Part of a small language model's weights: learned positions, a variant of Adam for these matrices.
MLP neurons of a small language model. Each row is named by its layer, matrix (up: input weights) and neuron, and shows model dimensions 0-191. Each number is 128 + 24 x the weight over its row's rms, rounded and kept within 0 to 255. Numbers have three digits each.
A block is one neuron, or neurons of one layer that tend to fire together. Before each block is what it responds to, as a language model described it from the Wikipedia text at the highest values.

Agent and group nouns. Endings or heads of nouns naming a person's role or a collective body, such as the -er, -or, -ist in businessman, director, artist, or group, organization, member.
L5.up249:131147073116144130101104121110133122126105154141094159117127131105142126130146100170100125132173155160132136121097109165153144141140180148110133123120123129131136109128145135109135081138103178132085154120086115138129134150129101096118102121147118145141117125152092153110098107117170097131100110117139119105146175113153127116125121097119151190144150115125170136139102139109100115127169164137092134103145104119122089108154136119158153091115132171103119115101178123174113136141165122113153132166103129144068157133100098138151156138088118156092148143115131138128110102071177171167

Trailing digits of numbers. Final or later digit pieces of multi-digit numbers in statistics, coordinates, densities and tables (2'1'.4, 1,27'5', 116°22′'50'), also quantity words like not, even, several.
L5.up555:161126113091142133189071097149127109118137166116108087128153124096116086129133168118152137147136152155114171139159100091119130130151166160118121130129111101134116125133101147131097148101145090138136111089116151152099155165151151149149116137114135136137143154094140127116189119134078144145102115176144150090081108155143118110126115134130160138129114152093110126105122137084089098098154142119096150139133123149140116151127153098151118122111175125149156124136165096129105125159101123099141124131092106147119130142131167132142141148175135157119074143138111093174107133098150103072

Person-role noun endings. Agent-noun suffixes that complete occupation or role words describing people, especially in biographies, such as broadcaster, politician, pilot, director.
L8.up54:113089118100099124123119096146156151097106139121152127123169106127136152128110115122130123128105133143107133125150091160106134126166134120135118061136120155118134130126120137097138146135130153114125152125124126166099151140149146122157140144160132090103097128121144097098156151172156152133125133109119137146085082145091183157138107112162091132177111138127165096138147078085129112151119147114100106171129107168139111134120178093144141107122151155146104131115166096160168133129139134095140182170102147108177122098115112127136107110104152097182087150124151110130101093076121142113
L8.up91:111178102122172138142133113145110092128149142131139123103172129146114127120174083145127120147130162159155170107133101136155141168179107149099116135144124146155177143129091110097099063169138123164106179125138118118102123137153071153088083092125112129169113152131122171148108132110097136078159152146129107129112118123069130148155148111134162105123087101125136091118107121114132153161158152120118123121085092139118118148177114139126113117134091097089133105127103141128118152135147122112105099166130139121132124120086128159148093149134126119117138152101099109147130132124129124150
L8.up119:130157160134134117138093143083106120129141156123107133122090094148173155090142116114075135150128168116102156171128122131145138134149137165113149134151090143103166107082150154102104105168111131114089184145113069131134115132149143103126137162127087111159127149139118150105120144102096131095146115137135175155136140130092137101101100130124112133097068105157112117174104090110091131199143126143165153146091098150117131115106134123113100116136108124148168110130177131124110151138166133138149136155115167150144126124121090109112105115142155104095128090133139131122101146152139122125
L8.up152:087147150159144161098109134121118122117118149179092122127125121110140105100137114123119136102123167145138130151099144154133144093142107144180114098122141138124123171148096149139160109124095092178137130132138115131134139148048089108134149105120115144122112156190139169101115121147146081145083098134093105105153080143118093093065126117109136158132159099106169149122137166137140131127125125125143143158110082134109119141122118123139123109127127128144137100149125145164094137136165176100146103136083116115168128125123128176167086126125136152114153121131121131112115103139139074159
L8.up244:098107129128149125142152130163111115088114145146033084153119107153152162128129130127092131130101169151158114100099138131127136114185132157161132115147159146150117135155075144083095111154101136114128144099106078107134132141103133142098160144137121140128080164158126132112154143119126130121120136157118121113137149130096117117153091126134172129136143092139114158147109126135140115177151132169104108165103085143090146113123121096130144110126076116097104165112151070129135137108160106127106121122096143127141141143145137158171172165124091142114130123137115110106094153144130093157
L8.up260:112137084132150127139098095153130134096104138127102124165126103108146103111171138149105142117114147176114144136119092132132129135156142121157102090149131154101123108110162132104167076123111136170116153150135066109122124143162077120150109086157142103173108138135122111095137127131136154127124087154143072120135142123089120139113110075125172113138148101122136166131183118142126122149158125137084161153089088133132119111157131108187128099101132133103146103172159127150122159134123146131142103128125165160141153112172101126155102160109146131086140153082125108134115138120159130144
L8.up266:114098091101144112126123150113161074130100109133106122152157138139100150123151115136148133127113148147145147147142177124169131135125138099142160121162123111200143170118106127116104108116102126138109158086118107140125126118167133125097120141130135125134091137119097148126154133131122131113142095140101147153142113116118146134099110122122130110104142103106136140179134110098157079167149130179093124133120085124146140156138139134126136125069128115104100082143153080131154138112132113113104146181154152119092192131154136173107161134204111104085120118138170124123120095086101140156
L8.up302:117138105146153128120115073129133150121140175161091118135147146130134142134123132119111106173139146135139142175121119093151121159115148146104102153172141204127125095119157143126132060146109153151116071132131139073092126121100114143163142083121124105111093124100143126120084124101115111073121111147134151159147103122129093133097099106123156123141103091167135124098144143076113118123148157152135123175122064152158125182148122148117132133133157135133130122130141121147115102152105129088121130166136117137111104107192148122142135129114107147120143156110104166151111111092131130120
L8.up323:172127109099181125154120094178131102075154141140161132142124146183103161130112092092115133092128144166111142172153139149156132116151139140115102131127103143076156090133101179113097121174091159127112136114150079098159142143126145135103159134118137137149127162149113124113131124122109146148154129132106091097150126138102147124128131130169165125150113121085138120152156134113120092095109110142093109113123143150069093153071114112122138152106154100120111164144103105160130132151103123120158135118100132159106133122132155159147131125132145147130085109165102096082112138112111148143
L8.up353:115100077103159134117133177072122106125166114159137148135126132177108114120146183104126108116173143135137124145143120162138130164141125164063136100105167148106168096073113101091127120159089126157128124130115094146133097146105146122152125146139113135129088147118132173139097122148126125094118132132104140150146132141139107116108115118100160141142114124136196118076126124108155104162133125115101135108120140091090081148111142133147134122124142101080139132149110116127127174125130119134146114163133143141078150096113108157210135128149116124113159151136117118156148146103124140128
L8.up356:127113119121156112112154137147136107141054166160123103131134106142163119131123111127152119139129122138164134181146106139145146130109156164171143156153141140128099120147117126127081112141105131160131156144139079105154147126110130114099118125127110111133164113092126140097158136162125115129133117144094125127129135122075140111140115152155147073110144113096138128109111165090103099109154136095122158125108155144074111154155130098115138140117130180128154059135147115133144131112125121094113175118119127162081196135093148108171074130094122125121115095163118099096091123140093140149
L8.up394:098129091168188134126100124136090135115108144190103143108131100089144104101150124125156109142144159127143115116170134115125142127129131106146133131131190179131090110122129138128158103143067141130136133122142065086129144153107102108155129141121129117130124145117104148143124146141088128132158154091117093124135147115121124095135127054108116133104135108089134132143123142129165165126159121159120138128107090135066105137132139148173123122147111093110169149160133121145147124138133065092101124145096135154126152083086139139116090127120148161125161140119111136117114148149160174134
L8.up468:153140104096165143096132114113119161118166149110129108106118166111115141131147180104152141133141152100089171088101153151151142123145130074128121113105109171152115098083105142111114128138192129160091170143116154134125128126105143119116076117163096106107131157102162148126150112143139168125105127129101147162124153083134145165107115133169139153133117125093136114119129122120125138151113118117113153150108113165064146122193143102138132105097138124069147121157149097125142161156125098104164149128095080074142115134126118105140132110096126123115139101101122128145108099106141125132
L8.up475:160097136149102146111076101089169155087106100116147138169106125120181160125156123149145128119115130098094156140112117179150135118137125140154151128097149175159099105124111111089137106135112128146114128200130134131132129134132118095099141089146111119140150152143111130119159157119083135118062135151123129154171102139124107107139143142133149132107118112127162113171124123087123112136155094148085129132136184118079130122140130142138111149134172110119116073139161131145150088147107105135127108140105128133105120148180121121146146126108110161100155146088107098114108073113104120154
L8.up487:135144092134115109136068068101153081108130132143121089138102135113154167140136162156131152152157126115081136210133110138165123161145124120117111127157113146121092154120117147101103131176129127125102154131123125119152179115100139108111096136112124135133127129169144178100121142132111128159148130141156104093152129114155154120113157081100102121076085170135170104145094148109126160103142166110104162125105122135152156130105126072125118117128151086146134102131116073131116162147140098123145153113144138118150160158116135117153162136160137147111138136130133078123110138124116136128
L8.up508:062125116132125135122150104128122125115138158100092097112149135111102118089167071130127127171117147145138154101112140122142143141104099116145042145138170123137091124128116132101122111120108136130128168106117084096117130186159152172151076119116143112131088142150128155118129129161129143141153089108152131136142095121146087131130112108151117119103100130085089115173144110140102116160133152160105123150123136118138132139134165147133160133146147102119142100126146101135130138104138113139156125130157157111148211081116111174141099156138119138151170135117124086112109147129110124167

Digits in measurement numbers. Digits and decimal points inside numbers, often converted values in parentheses in climate tables, infoboxes and coordinates, e.g. (39.7), 3.3 sq mi; also "ac" in teacher.
L8.up22:173159150078185117150137076096145160147139152128110110134111136120120153132099110118102128140105144128132123132155144128082173125147112084122127152128141135163107143121130118083111148105123133122128105112141158151111144157103125116147121101129092119106163101076120133142133143132098105120125150140129144088087146103162126130094125127113130128084157108119095150147084105130145065178137128118115105178107078107155128129131155129163069142078170152100119123149144083141155146116120108146141156131144111107160101112128161132122137132139089129099114133115180152145152141153159162095
L8.up53:127128146161121149109143106120107151119138194130173079100149099119140125119153147128123173130161155088154112119114162148141135120161133128116124105105173132119134141069105154122133144089132139169132086111106093070134133128157115102152119157133122115132115158097108164110154125122123135135153115139142123075120091160121101088108145078122107152104131092147162142132151091070141128094152120138139096111134173112129077148141173124158113097114121168129121124174137134135122131133166112088118119151094101144106139114146133154130097120105132145132105137174114139099168101123162104127
L8.up115:137122129131139124165132117104145115142113203122149115113106131118116110118150136108197162129128141130086166131120170127155140146132124158154140154106144151097148109123165117143164133142125118132108143140107119128103180140101146160123137112138092087138159135097116111150168171174121126141093147117126143157092112085105123073108158143162138127165111090119155146115115127138088130138163084114111097148073145150110125103153113100116100128125112149150100116141126103113078108116135136087097105131138116168127133055136140138157127192099092126141148134146121102120124119095120129121
L8.up118:104143141084132188176140093138065083107136162136141147087147134148062099124127141117109128149108122157116107140124137135130153146119125149141109119098113085144132150145100110125138144120110120164146103111103121164121144138169106138108149087129112131136141130103154146126184096104085139155110148166167118070148122136101143104112164075128170106169137171114136126107141125103139142101175111159131117131145147138135121148155138137136116133102103131118133140112166131139145140119089149082109127114134103099070137160125098131130129138162154104149140125099113103161100110105180128112
L8.up230:154126086144130138137114152117111140129132172141112135127141052092157102140107164135145126123155134139168092134100129102151148142137131131084159128138134169095111154121139139101121134139170111151116147124124138122111178097132130119121153096153144105154079132125154157126131119139117115095096135147159166130097141127125142093141130135130113136090126127120121127145154081097117154144145121127100165144142132115127092072124116093110124122104144083114151134152110151138132144146098122108136119156077096141165174114149108150185136139098085129094154177138136118166108104078120051109
L8.up243:105175129124140118154130145166141136144165131140131119115125135103111117110155148108122095124116130148141175119143144155154136098081134128129153137109170131106153104093103145160076148135151092156133126143094135112132142156120139135111057124188111113121111125130121161126147130193135091139126101107125150164140157114144163131107124149142094098123111163131155093152117127096131120169096140121065144108106132123169083129122107132147112131138084105087101148148115157136118124146129127124129123131105143100105171116129139126133162115109166144143125134104190073102143082105170172111
L8.up277:143155141154081171148135131123118102129128163113118094140126155130145118122135115154177124154118135086112134104110138130148158126120151173156150119129128106118126119131100089094125172100116156145120070106117112161172184119107155141087094120121092106127133119121151128123178136131076094116107125125134124144105145137124130103082158126139109130145084133133095155116163125126126154138138153168086097131142155083148137154129122109171115158100093128104114132105114121113090129103095184106126127127132085118116137145129170140151161103145131145090095129156168165137070141158129117089
L8.up288:119101133123105166126143145110148139100119136172135118076184124090118115129124154124136127107176148112127129121123138107169140094124140143118115143152108133096113180133065133123117116128063117120112132129151080118142127135126117161138120118143114130149095109136150143152150144146122119133128094134151109164081141144148136138125160102119115134131128160096152119117171162086150108163145093094097121161134136150121167129151118134146108100179155110087145150167156128125156101110106099121083118099111089146147125126109154175128118137142131129119095189125092117123108082064173109112
L8.up304:094109131101087137183171129118146138138125148130137137107114103107159099153085157137133101153145108148105131172123140111094157106103093155171139134143119108176135150088102124112148114147083133087109126149095123131157124084130158096138098112145129062156121125094084162113147152104102132115105123158134173120103120121137142126107136083122136117129137159100102131082135120133096125123141130148085168105089179115123137131131146103184103126139124138118103116125148129133098122095127092119127149145138105151097171144147162093123140123165141163131122170094161141126133133161177124135
L8.up409:123133119079121107135127129145165122142108204153129111099145126164161096132116106093129160161116135173090120119168171105158162139132132134099117110113146152155097165085060156123133124083172112096123133135139110101156114161118144152136087100097103108123128125076125132123167124110119118124097135173136147131126126150101081125095152122146107138145157147168111108085086125144126109109169128136133150120123123153137103156167111157085135100176125137140158135120142100118157097138100137129133136150157108135098119145125133080171119143104092117124123159101131128118163136122116146123
L8.up421:120154166101142144164125120132147103135100142108102134087132105184093138103141146121151148117104161121137142106126076125132133123172147193124123133124124157089139131116132149120138118122084123172126111109127111117099161087121084166105118136133149140127150121129142113109113149121117142159127132121122159097121062166110146077116133139130149139152060072122155118125119075116132126114151154110122106148127120107111091158151111126161137110100125150132075132156150110107101137166103097116113115118177130157135150133148080106170161131140153149117110169172118147127139133089151091131
L8.up433:144140111107143118178100113129155126085152191123101125113114140134153160106132131133161129145179121104118137128146112107111137167145152160102120141124164121086113123098125144069158122120088128137098095105111162158132121150082125116141138092166129106155110143100126162112142128147127115097109110137137138136134116161148080139139101159114139151105075106132139131116088092136106113141123094097091168150112131105130076126122111145147117136117154131100155128161137138121108166126143116085149095174124174120115144123147107168147169089129081119148114110199086142120134132152155129131
L8.up437:098154153118105167165138123102171137134092135149106152125157141125086114103122146141119130095147118161128151147161136096118145110115182151129132141119180118123126154143123130116105147157109105123147082155109122114119113166139144087147111100149102123189097120068133132136171107138100131124149113119118097112126138146173132115158167096147126137162150073149175153151138142110146109093092101126086128114107145086139129108105074142194085117136099153101109108152160155117118113143111112120119147156120099120122130081131141163120124148167125129119156167111131091134124114141157129124
L8.up495:105108138147126119090157144118140148123135122150145124103101111109162162110121154146126134109157156120144169149121131123087153134155207127185123093106173133139170160071087146135085129130144103140112153128112107116167166125123105134127133079079117118148150114084100115125144106120139086109095095147149148115118123106134088106159104123145164109139149122116102119165113100090169120152109111137134116133117145138103120122122126134122115097125105154142134150126154134163142123157119149090100121094097099147190152145069135130138135104198115148139115122119112132110125146124129108088
L8.up539:128136129160111185151083166125110171114122153122131134105127129106089079121140092123167165128113107112165144123128132144133144122122159155098138149115116131091140128109108128145138133150167135106122082160129136129123122163117121102075121103096140122161106164083113138105128204105121135130133116127128154129132124146064129089110149105151108111142107112149103136112108158112141130132182150119129141136141153102149080139095120158119121107146147089129158161157113158132139119141151130124156121142088105089073118091167158146146114192113104133139093166126142144101163099098123129135
L8.up540:124119142123117144139151111116190136110088146094134111118117114125109135101143125134121090124126140150155132164120170105138146177149139143117123146133181127141117086118145100161081107133100161112136137136111128069109127164095137075148130073134157148172103112150094170108151122128064110136108102145157093120094103148138110146126146141105116126156080179136113106142148105092102078119133112160136150152137119088152091148108102115137142133154128129130123149138126147135157165124108143127150118128143128148142133108122070143132138097152149129112166171091112117096111078103147142110

Agent-noun suffix completions. Final word pieces completing role or occupation nouns, often before a name or in credits and tables, like Direct-or, manag-er, cinematograp-her.
L6.up25:096140085143178150137109109131131128110117132145127152137125130135126147130122107103126134111125160132134141126102129165143140122119144108145114127178142180144127150129093147125136148134133120140108149135108111129145129178121087091143127083125128100137128117148124129126165122119084134123154139174168146141177094126121115120135139126132151155119074095147153088136149102090108144152128121117104117126082060138091137125151125104140106129125107095082115071143124108116106179174143079078099128150090166151135108138171114180137125114094109135133127137128124106170053117175128114141
L6.up346:122163124161190130094135118123090101132092125143156130121153144144141118117143090152108140107108141148141171133134176134114141171146155161132131094177162166122120147135118106133124129106129130146125094134097121104102164147140092154087133102148098098126103160121122121120171103097121112125123094088161130179140102114112113090114123104149158114160064156086139169113121057103111143094150130111132129108126150092133128128115107149126132178169137115142103103105127120117100111148148141105165125113074127178171150125151111132142113135103126146105141157093123106114139166135123127134
L6.up517:116179112120102113119145100101134144127137184154138097108150154135127165134141155185104100147138144142122120099122118134119146164104118146135085132145133139173155113146106129137129118140066151162088128155117134129127145132112120144099083153102071111133101137135140144124107096121107108104123099147139116148124149133115164124139100139121144113149076145101146149116120119111117127138150115153112163142082071108109126149169113130141130159132125152048111105138155140158128138174135141074095106162135148152095144083136134106115143115135066173123130082103133126145154120151142159145
L6.up545:108166111129153171171133130139163111091123137146134149085178111100147161087140132115120085151153145146116138101141084105119135129125135139121102116146157143142109084110124143087143116135138123171099132144154112110101149146090105105108135106111120135152151163116147126119123126138072191132093105122158118093150121137099145119116110148154152123128106102095133111095084124125101136113164146116151123157122085149115136155133108092107145177108107116140120112140167125172104135153149091099136135098149205166102108140100086113116119139111126169135090143155155120135105116125155156156

Final digits of numbers. Last digit chunk of multi-digit figures with thousands commas, such as vote counts, populations and measurements in tables (58,285, 13,064), rarely word-internal pieces.
L6.up2:142143097129120139168157143107074120095118135164139136109122098129094119133108090140100188158170128112150127137146159083165133143136148151128091129153164097139104121101125118151115120125150071137128144093104134142130151111100099144123135141144103123130099111071116143137114094153149143122124091106126117134127125165145111110108168097129136155130121118132161120149159092093123120149132165117141135176152118147150109154083113106174112146092149174104131096146119132114129135133122101117126168170126123144152119145120165165127131038131115133140145184090108129128149142152130124079
L6.up49:108134113073092151125152131129133085116117171150127119123134146110093141154099123101132199132141145132169129127092189096147146125158168136186140129131123118101139178122089109137096125121146129116120139125102118154131165105099081132123130105114068118120101097118142140132145139131161135176119126126180114083112099171131137093153167106121141130116163128087118131146134149126148107117141114134143110070146104126153080113117142119161140108149113145096160128131167088115142127133110135103079110139137114094145172121144103108122122099122129113107104127074088135150139143153144121139
L6.up54:119150147102137126134150098164146146122103172127084122083153153140111098128100127100144131134116141121135169106116148132146159133121096105094130073141133131128114132108112125110112148113159138182083124116108128129126161110098135178146093126197089112103106075101141137140181128142133125158138114117145146126100143135180129120122149134153115121162140122115081134127130140116125108098122162073108065139137114183154118112177127142185123102139113110093127121093126124158170165123095087120112157114134144132154109137152134126100115130102104118155089144151123134122113119106143142085
L6.up256:120144106129155172121125109173101153096156167156098107128149121115143135093128176149160160141101125141130122108128118087122137120112114127128145159097126095149140136139124140098139082146118099153084135149129118146138147137149107137105159126159115070123108091130167096136155131106114174145133135115175154124074108132093124089143138085128130133160139103088156141155112135107139139187124166139107126147149104147132093141112107098162114101125091173122160121177138113116161129141114094142094160160127118093125201098125111151104100120115100135158124120129104126152110114170134107136